From a checkpoint of a small transformer trained on Wikipedia.
Size: 11 layers, width 768, 12 heads of 64, vocabulary 32000, 103M parameters.
Training: a variant of Adam for these matrices, 6921 steps.
MLP neurons of a small language model. Each row is named by its layer, matrix (up: input weights; down: output weights) and neuron, and shows model dimensions 208-335. Each number is 50 + 15 x the weight over its row's rms, rounded and kept within 0 to 99.
Before each neuron's rows, "fires on" lists the tokens most often at its 100 highest values on Wikipedia text that the model never trained on.

fires on: "e", " *", " -", "pathi"
L3.up1761:66 45 46 52 71 53 62 38 47 59 70 63 38 55 42 38 76 65 48 38 58 42 43 39 57 51 32 57 51 72 54 49 60 42 42 62 54 40 59 40 55 59 41 33 51 43 26 56 15 38 51 56 64 53 41 60 44 32 79 86 56 31 52 32 57 26 46 59 76 48 39 62 53 55 11 43 26 16 26 42 42 68 49 51 80 48 66 62 42 56 55 43 83 71 33 38 50 60 85 21 34 32 40 59 64 52 44 52 50 24 57 44 24 83 69 58 62 34 43 19 45 58 37 53 33 45 41 19
L3.down1761:37 53 43 50 23 35 36 72 46 30 50 34 40 57 45 71 23 50 56 64 34 51 55 61 36 52 69 46 60 38 69 48 51 58 60 18 52 60 51 57 35 39 36 73 44 43 52 54 98 51 59 26 41 19 74 41 45 53 48 23 55 77 47 50 49 76 42 49 47 52 64 33 59 64 55 59 65 68 52 52 53 47 52 70 40 59 34 27 61 57 40 62 36 07 71 70 55 48 44 55 69 67 39 35 61 59 37 60 58 71 45 43 65 35 25 45 31 83 52 55 55 31 70 28 58 58 56 74

fires on: "y", " f", "ly", "ing", "body", "side"
L3.up1676:47 41 55 36 53 38 33 11 26 59 50 34 51 84 25 65 53 51 58 44 59 30 35 35 38 40 70 54 41 40 52 66 59 61 51 57 33 62 60 45 75 54 33 57 35 40 40 61 66 21 44 48 54 74 35 45 59 42 38 36 44 39 64 68 65 40 61 71 58 64 53 81 51 65 55 28 58 83 57 79 64 53 42 26 35 82 56 56 63 39 50 49 63 50 58 48 63 54 10 52 50 58 65 38 32 39 55 57 42 70 41 82 49 40 62 38 54 33 37 50 49 45 39 23 51 54 30 45
L3.down1676:69 33 33 64 46 27 76 79 68 37 47 70 35 40 63 48 58 51 48 54 45 56 65 82 54 52 39 53 61 46 60 58 43 74 48 46 45 40 24 55 54 55 68 46 57 39 45 62 75 68 44 42 51 17 90 42 60 67 54 57 45 60 54 20 41 67 39 27 25 26 39 14 16 48 49 74 30 40 49 22 48 39 72 75 27 41 28 39 49 55 66 66 35 38 62 80 32 32 77 56 24 44 54 18 54 57 57 33 38 39 69 35 67 64 44 39 40 66 44 55 55 79 36 58 48 55 53 58

fires on: "ov", "le", " second", "uter"
L3.up151:58 50 67 64 48 62 50 22 80 66 26 57 21 27 34 70 67 60 47 52 14 54 36 45 42 68 57 64 54 32 36 71 45 61 70 53 29 51 42 29 29 53 58 47 51 37 34 70 16 46 55 59 70 62 42 53 59 66 56 40 33 72 52 73 68 25 42 52 60 45 43 15 25 72 42 00 55 54 32 57 23 46 76 18 48 65 48 74 29 33 50 63 56 56 63 35 53 53 51 54 48 57 64 37 67 41 42 83 22 46 36 48 70 64 66 54 64 13 60 52 52 56 13 47 42 45 40 62
L3.down151:61 51 48 32 49 24 30 72 33 48 66 46 81 68 57 38 54 40 66 38 80 33 56 45 43 63 47 48 39 47 57 28 41 46 45 61 65 58 37 41 54 53 38 41 41 47 46 30 65 44 43 72 29 32 48 58 73 43 34 47 67 34 54 36 38 85 79 57 48 48 49 64 69 37 47 88 55 37 68 46 81 68 30 75 50 45 66 46 80 83 52 39 35 25 35 65 58 56 68 51 37 50 43 77 36 60 56 26 75 32 65 54 29 40 52 33 33 75 43 53 59 34 81 61 28 66 68 34

fires on: ".", " Za", " London", "ism", " LA"
L3.up1625:59 45 80 75 45 69 49 23 47 31 36 51 71 48 73 48 46 38 38 23 51 52 55 42 50 45 43 52 38 57 23 26 58 40 93 81 28 55 54 66 50 52 51 47 50 49 34 36 51 52 58 52 46 72 34 12 47 82 48 70 56 78 66 60 47 43 45 76 50 71 44 52 33 90 68 35 79 42 54 49 23 55 40 31 61 70 54 70 25 37 59 62 40 29 51 85 39 52 52 46 66 47 54 46 60 53 53 50 51 40 45 69 70 63 53 58 38 43 72 53 33 30 37 21 36 65 43 51
L3.down1625:35 48 33 05 71 25 49 63 73 51 53 48 39 42 53 46 54 61 69 65 41 63 52 55 44 75 48 32 48 48 83 67 39 51 35 42 54 60 68 58 61 35 48 38 55 55 55 59 58 34 19 58 39 37 66 99 62 51 40 57 66 40 49 36 25 65 48 50 51 34 46 27 42 44 33 55 23 72 62 52 54 58 83 46 24 40 76 38 70 70 51 48 68 61 48 43 73 31 23 29 37 56 73 45 39 37 48 37 48 69 44 41 29 40 26 43 59 57 38 25 66 39 51 85 39 36 54 46

fires on: "tic", "y", "al", "ci", " own", "ella"
L3.up1096:52 41 53 42 54 41 43 50 50 52 47 48 45 56 46 28 41 55 31 73 56 30 42 43 47 60 41 36 55 51 62 43 58 36 48 42 28 42 57 09 75 57 46 46 77 39 47 40 65 63 59 52 39 34 56 71 62 81 31 31 74 38 63 62 34 65 44 35 87 67 80 39 64 52 25 60 66 44 74 73 44 53 46 50 24 62 40 55 56 48 44 53 43 59 47 65 35 57 48 43 29 64 47 39 68 29 58 52 38 42 48 45 31 68 51 28 53 25 46 40 74 37 42 65 40 66 33 25
L3.down1096:54 72 51 51 46 53 54 42 55 44 46 51 39 49 41 62 55 49 64 27 49 60 56 72 49 44 65 41 44 64 16 64 34 60 51 41 77 43 27 69 33 46 51 59 51 63 67 41 39 46 36 61 51 58 30 13 58 21 67 66 18 64 39 33 57 37 61 52 42 36 20 60 41 43 83 47 33 48 55 30 73 39 42 52 50 56 55 60 50 47 47 56 48 49 59 50 56 56 37 64 54 54 31 57 43 79 60 62 54 51 41 58 78 45 47 82 46 53 44 64 44 66 74 36 55 62 43 76

fires on: " as", "e", "n", ".", "ion"
L3.up3048:44 45 41 43 47 33 54 00 44 28 88 47 45 09 64 50 62 78 57 70 38 60 21 38 56 64 38 38 56 20 54 68 32 60 37 56 51 46 40 67 55 51 32 30 83 55 49 42 57 22 34 65 52 41 55 51 72 55 52 68 46 48 51 75 76 37 31 48 82 47 18 62 40 52 49 72 39 36 41 43 48 47 41 60 64 45 41 41 52 59 52 38 49 61 59 51 56 55 38 55 56 74 44 52 39 55 35 62 20 50 51 75 33 48 21 66 04 73 37 29 40 73 37 51 52 52 41 14
L3.down3048:53 57 51 62 62 65 47 61 40 71 11 50 58 65 52 53 40 13 45 30 63 51 72 66 54 46 54 57 51 81 36 35 66 30 55 44 43 55 52 42 67 56 70 55 12 37 76 21 47 69 63 51 68 76 31 41 47 46 44 24 57 48 65 39 32 69 83 47 28 34 64 63 50 38 44 15 78 57 67 56 33 63 56 56 38 51 47 48 64 45 54 71 49 37 30 74 53 44 43 42 34 49 57 40 33 34 54 47 66 31 54 31 68 46 67 50 96 35 65 45 53 42 64 33 53 41 61 91

fires on: "'", "ating", "mer", "dra"
L3.up1904:50 57 31 60 34 33 34 57 53 29 59 75 03 59 57 63 45 68 68 53 60 49 77 41 24 33 20 38 35 52 53 74 42 48 66 37 28 49 79 46 63 51 60 70 63 62 55 35 42 63 72 80 52 34 41 58 63 63 43 84 62 22 62 42 48 53 60 32 39 57 36 41 32 39 28 42 51 50 60 61 59 59 46 50 36 63 43 41 67 69 38 32 73 31 60 52 43 51 71 66 55 44 56 38 27 23 40 55 52 55 33 47 42 50 49 71 41 30 54 36 93 45 34 22 49 39 80 42
L3.down1904:54 30 59 47 49 51 52 43 66 57 44 32 80 54 42 32 55 31 35 57 45 31 26 49 69 46 73 67 80 29 44 34 55 56 42 72 76 45 39 39 63 47 53 66 55 36 46 44 73 56 59 31 47 80 58 58 33 37 74 13 31 79 35 55 47 55 38 70 43 57 39 64 44 46 41 61 49 52 43 25 43 51 47 43 70 34 80 46 43 53 52 66 39 63 25 31 66 54 47 39 45 56 33 55 60 57 62 45 38 55 77 57 69 44 50 44 50 60 43 66 02 53 51 83 49 65 47 62

fires on: " /", ",", "/", "]", " minutes"
L3.up2149:55 46 78 35 55 49 49 22 46 38 71 61 49 47 68 54 41 61 42 19 38 78 65 68 67 34 41 55 69 49 55 63 34 57 56 37 61 54 42 48 42 57 26 34 55 72 20 62 51 35 40 45 59 87 64 30 43 49 34 61 41 66 55 43 54 42 51 48 45 71 52 48 32 48 74 68 45 49 55 59 72 58 59 63 52 58 48 59 44 32 36 60 35 75 18 49 60 60 51 32 62 55 64 56 52 31 64 67 42 59 43 35 64 59 44 74 67 49 46 56 29 65 53 58 46 53 46 67
L3.down2149:39 44 41 66 27 46 69 59 60 56 22 62 44 71 46 54 64 38 59 70 46 22 38 54 47 69 74 33 45 50 57 50 60 56 63 36 49 52 63 47 52 48 74 42 43 42 70 56 66 50 57 47 43 38 44 49 55 54 70 28 48 42 73 55 37 46 46 49 64 25 47 84 45 57 22 36 63 56 34 39 44 27 34 44 41 41 52 66 64 54 62 51 65 52 71 46 38 37 77 51 30 43 33 56 44 43 67 55 42 58 53 66 67 53 51 42 35 56 49 53 55 31 62 39 52 53 53 60

fires on: "th", " medal", "er", " L", " second", "ila"
L3.up1391:46 30 61 47 18 46 36 51 38 47 88 22 45 55 49 33 50 56 53 67 59 51 41 55 42 52 42 29 56 54 31 46 51 56 33 59 25 65 40 48 41 66 39 52 54 61 37 26 75 52 51 36 29 38 43 63 56 64 52 77 51 66 58 36 75 34 67 48 63 30 52 51 38 35 51 37 60 53 40 50 47 43 78 25 54 62 42 50 55 64 52 69 42 72 40 43 33 51 61 53 49 78 69 49 42 53 50 51 44 80 65 78 49 59 44 25 36 99 68 50 60 34 65 37 39 77 29 59
L3.down1391:52 75 40 52 78 58 66 18 53 60 26 64 37 44 55 65 35 51 56 45 39 61 73 56 55 72 54 66 54 58 49 42 45 28 53 34 71 32 50 59 61 40 49 49 61 46 71 57 14 39 28 51 55 41 33 49 59 41 43 35 52 46 52 67 32 63 40 53 40 87 29 47 50 67 39 62 48 60 47 60 47 61 19 78 61 39 38 47 30 22 49 47 71 35 70 56 41 38 33 20 46 43 41 42 53 60 47 41 51 14 26 36 65 44 48 57 64 36 31 48 20 67 28 62 58 41 58 40

fires on: "il", " is", " 2025", " brace", " 2024"
L3.up1693:46 54 50 60 52 29 54 48 56 74 59 46 40 43 46 57 66 40 57 73 47 34 55 51 27 87 50 54 27 58 53 36 38 32 53 29 63 71 55 76 49 28 64 44 70 61 46 59 57 42 22 58 20 29 18 65 44 48 49 82 36 38 49 43 48 53 47 73 62 35 40 63 42 58 40 69 81 53 54 58 69 34 58 24 35 56 49 58 30 55 45 31 68 52 45 67 68 44 55 40 01 45 48 87 14 62 56 75 48 26 58 66 63 35 53 52 42 55 48 46 32 30 44 47 62 97 41 41
L3.down1693:51 53 43 45 57 80 49 41 36 45 47 61 71 44 46 53 36 54 56 19 51 31 37 37 67 21 58 36 69 37 47 77 64 63 51 79 27 35 57 40 45 79 26 23 24 39 81 38 46 71 51 44 55 85 54 39 42 56 41 19 65 51 57 54 31 55 28 36 48 50 60 51 72 53 54 54 33 49 55 43 42 60 46 43 60 43 75 44 62 44 59 61 56 45 47 50 39 65 58 49 73 60 48 37 63 19 28 25 54 57 40 49 40 58 51 43 50 53 43 48 59 59 41 38 65 24 65 56

fires on: " were", " electric", " had", " it", "old", " with"
L3.up2037:61 61 39 64 34 54 49 36 49 32 76 67 44 73 56 38 25 64 52 75 72 58 41 29 52 38 72 58 41 61 57 45 61 56 55 40 31 45 47 47 30 47 54 89 36 70 33 62 48 46 73 68 49 58 21 45 57 48 51 79 71 26 52 56 25 20 63 61 55 40 56 42 55 59 32 74 39 53 45 39 31 56 23 40 44 58 90 29 66 47 47 41 43 20 56 38 83 42 67 36 21 39 44 50 58 14 51 37 41 49 57 51 68 43 36 51 46 68 07 30 61 41 62 47 62 43 29 55
L3.down2037:23 18 60 29 73 52 76 53 50 52 27 54 74 61 31 55 57 33 31 30 38 59 64 66 47 71 41 45 44 51 36 79 33 51 45 47 51 55 50 42 44 48 63 23 62 39 61 57 63 61 47 17 50 39 66 38 49 51 67 33 18 73 48 25 66 67 54 47 57 63 49 47 42 40 51 26 53 41 60 63 79 43 59 46 58 47 20 64 30 59 58 40 73 73 30 80 14 65 36 56 73 66 64 48 50 99 36 66 61 56 48 58 46 55 74 58 59 67 65 55 44 60 43 35 34 70 72 39

fires on: " =", ":", " as", " titles"
L3.up1501:61 47 70 23 73 39 30 44 54 51 60 58 53 47 44 53 44 28 71 50 59 27 22 41 57 41 51 27 43 46 52 47 59 38 36 62 34 52 51 67 73 18 48 57 72 52 53 52 35 52 32 65 51 32 33 60 52 43 64 69 44 41 60 47 57 49 39 77 58 75 41 42 33 65 47 49 49 90 56 58 40 72 47 39 33 69 45 30 48 37 56 35 39 46 39 49 66 52 29 41 15 25 54 59 64 38 51 45 12 54 43 37 67 36 54 51 28 35 50 26 52 59 17 17 60 51 29 65
L3.down1501:38 63 42 67 27 68 63 50 42 53 26 35 28 34 60 38 44 57 44 44 48 59 82 53 48 50 70 74 39 81 57 53 65 39 75 32 49 45 57 40 43 57 50 40 37 50 37 63 71 57 70 41 58 65 46 49 37 23 43 44 46 62 60 48 41 50 49 43 49 53 66 59 72 31 55 60 73 31 47 50 45 40 56 56 65 31 72 54 43 74 37 63 54 78 18 16 49 34 77 62 66 72 63 53 74 64 30 53 63 36 57 59 18 51 64 46 74 43 58 42 41 37 62 75 45 71 38 40

fires on: " |", "no", " and", "da", "te"
L3.up3062:28 55 56 53 66 52 47 20 84 76 49 78 31 64 48 50 22 23 62 14 29 35 26 64 51 94 60 48 70 28 48 77 62 35 36 50 81 61 46 23 41 50 57 43 56 54 55 30 52 66 38 65 42 54 27 50 72 79 41 62 64 38 60 40 60 78 60 46 70 27 34 68 56 80 36 42 54 53 53 19 35 46 47 54 67 62 60 65 54 36 56 73 43 66 34 94 37 56 37 55 39 45 36 65 36 15 34 89 69 52 61 72 47 57 66 54 51 40 70 59 68 42 38 53 32 65 17 36
L3.down3062:66 45 32 41 61 47 56 76 26 17 37 23 55 53 57 38 58 49 26 87 60 73 51 69 77 18 39 68 58 56 75 46 51 37 59 63 17 50 34 69 42 30 39 60 27 61 60 31 56 53 64 44 64 64 72 32 25 46 75 22 50 66 43 24 41 64 50 51 37 71 79 38 49 37 72 58 52 51 63 67 54 49 68 69 69 16 68 49 53 44 34 43 81 45 36 18 52 86 62 48 57 41 57 44 66 47 47 49 22 53 36 41 43 68 40 50 25 50 34 40 48 70 76 55 68 49 59 46

fires on: "a", "be", "ang", "ung", "ate", "ar"
L3.up2579:43 50 45 58 41 31 12 63 58 52 79 48 30 52 37 52 49 66 86 49 62 04 20 54 37 50 65 54 39 23 54 29 56 56 46 65 62 50 48 36 33 30 57 51 67 34 30 68 34 77 54 30 27 36 22 72 47 74 70 23 36 57 63 28 45 52 61 20 28 33 40 39 65 52 42 60 79 29 58 61 56 72 66 47 24 57 44 33 87 56 48 41 27 43 51 56 84 37 54 46 55 46 70 29 36 46 45 56 52 54 24 56 71 46 50 64 16 62 51 21 39 61 51 50 59 57 34 49
L3.down2579:80 29 50 37 71 59 59 20 52 48 42 52 49 37 50 24 73 46 42 40 36 71 68 39 57 72 49 63 32 41 43 48 47 51 44 57 48 36 60 53 65 62 50 54 54 38 72 46 62 48 54 65 67 49 71 51 29 42 37 58 66 35 48 57 55 63 39 42 71 51 78 52 63 51 71 34 35 47 39 28 46 55 43 49 50 49 67 64 11 62 73 63 65 65 34 34 39 43 63 60 41 64 37 78 60 50 43 40 58 42 85 43 42 75 45 48 53 23 55 52 47 68 36 61 76 35 37 54

fires on: "ing", " $", " College", "ó", "room", "row"
L3.up1687:54 27 73 61 56 51 39 37 50 60 60 33 73 30 35 71 71 73 48 70 38 78 55 74 27 34 51 66 64 55 53 50 49 58 66 55 60 36 44 40 44 72 41 26 44 41 54 41 40 42 59 36 52 76 72 67 66 28 19 35 50 48 51 60 27 26 52 65 24 79 71 31 25 32 48 60 30 65 43 95 75 49 46 43 57 38 26 48 22 49 25 25 38 47 60 47 64 77 58 46 66 60 46 43 36 45 28 48 36 66 55 36 56 77 67 37 46 44 45 29 55 48 28 27 69 48 23 49
L3.down1687:50 60 35 43 28 33 76 40 52 39 40 50 39 60 53 60 41 41 41 38 51 13 68 26 76 65 46 43 28 44 46 51 58 43 31 23 35 64 56 63 47 30 68 73 58 54 47 46 73 45 44 63 53 37 04 42 36 74 82 50 40 59 46 26 55 58 52 58 70 36 15 70 72 63 50 50 78 55 59 22 31 29 61 53 48 74 75 48 67 35 75 69 69 49 50 62 36 32 54 55 38 38 41 57 69 51 49 54 67 28 48 76 42 30 46 56 55 28 46 67 33 57 59 47 47 44 69 45

fires on: " by", " and", "History", "N", " after", " for"
L3.up1101:49 72 62 42 64 45 59 58 69 60 54 63 70 48 64 18 42 40 69 49 28 60 42 58 55 57 63 36 30 54 53 40 15 30 54 55 32 59 85 21 48 58 59 68 37 68 57 29 64 11 10 50 72 44 38 11 72 41 68 56 32 51 59 56 68 67 46 72 56 43 62 43 18 57 32 34 38 21 64 51 45 62 67 70 44 44 57 54 65 44 40 61 74 49 54 63 58 35 38 44 50 42 66 44 47 46 35 56 66 59 31 42 60 56 44 55 33 35 23 44 38 51 48 45 64 46 52 42
L3.down1101:53 42 35 71 26 45 30 30 64 34 46 46 22 53 58 77 36 81 62 51 64 42 62 27 62 37 53 67 34 36 68 30 78 59 64 39 45 39 15 49 60 56 31 39 54 66 68 60 44 83 64 68 23 64 20 52 23 38 27 50 56 51 36 49 31 11 49 62 48 57 45 68 80 49 46 76 59 67 54 51 53 51 28 18 60 33 47 43 55 53 66 56 38 28 63 35 55 53 43 28 51 67 18 61 65 52 37 60 41 65 44 71 39 47 38 39 49 45 46 50 54 38 28 33 34 72 41 42

fires on: " in", "man", " In", ":", " from"
L3.up1607:42 42 54 22 34 45 67 64 41 67 64 61 33 66 51 50 41 47 57 24 52 37 44 30 62 34 36 47 58 53 26 42 48 54 59 39 71 56 49 34 62 66 50 70 25 49 60 49 54 75 66 31 58 33 47 36 50 48 61 40 35 53 45 74 55 57 45 71 62 39 43 42 34 38 42 54 66 24 56 59 49 69 71 29 57 51 55 25 27 30 27 48 60 28 42 52 62 53 66 39 53 76 38 43 29 48 38 75 32 29 59 63 32 49 44 45 43 40 15 06 53 43 37 31 83 57 68 67
L3.down1607:45 45 46 58 51 53 25 20 70 43 65 26 57 31 52 41 53 80 33 66 32 48 52 81 47 76 60 68 55 51 96 42 65 39 44 58 32 56 67 43 46 58 54 42 85 53 58 36 37 54 26 61 32 33 44 60 30 82 36 68 38 42 58 39 55 42 45 23 63 66 63 87 44 70 63 49 60 59 49 67 57 17 41 45 37 58 37 68 66 68 54 55 53 67 49 45 34 54 40 53 37 44 64 42 57 57 48 29 81 59 35 51 77 61 54 56 52 60 63 53 65 60 46 57 24 61 27 36

fires on: "c", "er", "off", "ne", " 10"
L3.up756:76 43 62 16 29 58 38 61 56 56 66 40 50 38 45 60 60 35 74 48 44 35 60 40 42 55 42 48 62 56 44 58 52 65 53 32 64 38 52 36 34 47 45 85 73 35 35 44 23 66 43 53 50 51 52 63 61 41 81 38 48 51 50 68 58 70 68 43 51 78 22 29 61 48 08 47 55 22 29 51 37 16 41 50 45 44 70 62 57 09 38 29 66 68 45 55 52 69 37 19 53 47 53 74 26 29 63 60 33 97 53 70 49 31 47 63 15 40 45 59 55 77 37 40 22 53 58 42
L3.down756:41 59 34 68 70 38 67 46 69 44 34 42 53 64 60 37 27 55 24 49 51 68 44 57 58 62 52 49 35 51 37 50 69 40 52 78 31 50 47 76 60 50 62 47 33 52 67 51 71 47 53 53 50 55 47 47 53 70 24 72 68 53 77 43 44 33 58 71 48 28 70 78 41 37 82 54 55 68 71 63 62 81 60 67 58 63 30 37 55 74 66 67 41 37 42 66 49 33 70 68 53 46 60 51 92 64 42 38 61 06 20 36 29 61 48 35 65 58 53 36 37 43 71 60 68 57 34 66

fires on: "e", "chi", "d", "w", "ja"
L3.up1191:44 55 54 20 43 55 72 21 56 57 38 78 45 62 38 36 20 77 78 35 57 41 29 42 35 99 56 35 64 42 33 70 61 41 20 78 61 56 72 42 53 58 81 48 59 57 54 47 31 66 37 58 66 41 16 54 47 59 23 67 39 64 52 54 57 56 54 56 62 34 50 43 44 80 46 49 63 45 73 70 45 79 35 45 31 42 71 37 63 62 84 49 62 54 48 53 35 53 45 31 61 25 22 51 71 32 62 60 34 46 29 63 42 57 47 46 37 73 41 39 60 55 56 67 43 52 62 29
L3.down1191:34 58 38 52 62 39 53 60 11 52 36 33 64 38 66 59 52 27 37 31 78 56 42 72 67 22 32 44 35 38 66 36 30 48 64 13 21 50 42 68 57 35 41 40 36 52 57 50 77 55 69 23 28 47 65 44 42 34 61 31 72 44 74 59 44 45 39 48 43 73 28 56 50 04 68 59 44 55 23 40 52 22 66 59 56 47 47 59 44 40 32 45 28 56 52 33 51 56 46 73 38 64 64 58 40 55 46 71 48 35 52 58 50 64 38 41 28 48 53 75 33 28 37 26 56 66 44 73

fires on: " from", "ate", "ating", "ities", "://"
L3.up2277:74 83 42 61 65 35 50 53 55 77 32 56 60 78 73 60 57 65 56 53 36 54 35 66 71 68 12 53 51 36 61 27 29 53 34 63 41 57 42 38 63 39 64 48 39 49 60 50 36 64 72 36 30 46 47 44 62 29 44 60 28 44 53 71 63 73 42 60 62 57 61 47 26 69 43 46 54 47 52 68 36 63 53 35 49 34 40 49 37 58 43 44 52 47 45 37 54 56 70 45 57 55 51 28 34 30 51 84 43 22 42 39 77 52 47 50 53 42 35 36 59 53 21 41 63 39 42 35
L3.down2277:29 32 54 33 34 53 57 37 54 19 64 33 42 28 51 39 35 34 56 53 46 31 56 24 47 20 60 40 80 48 39 64 75 43 64 43 52 37 53 47 35 56 31 43 61 41 39 59 46 45 45 80 57 73 29 62 67 52 69 54 43 62 35 28 43 24 55 44 40 56 35 62 54 51 48 49 30 61 47 29 58 37 44 66 43 55 63 58 54 39 50 53 57 46 61 49 46 63 43 54 43 63 59 46 70 66 45 28 63 72 61 32 45 54 49 61 61 60 71 65 65 40 75 57 05 76 70 55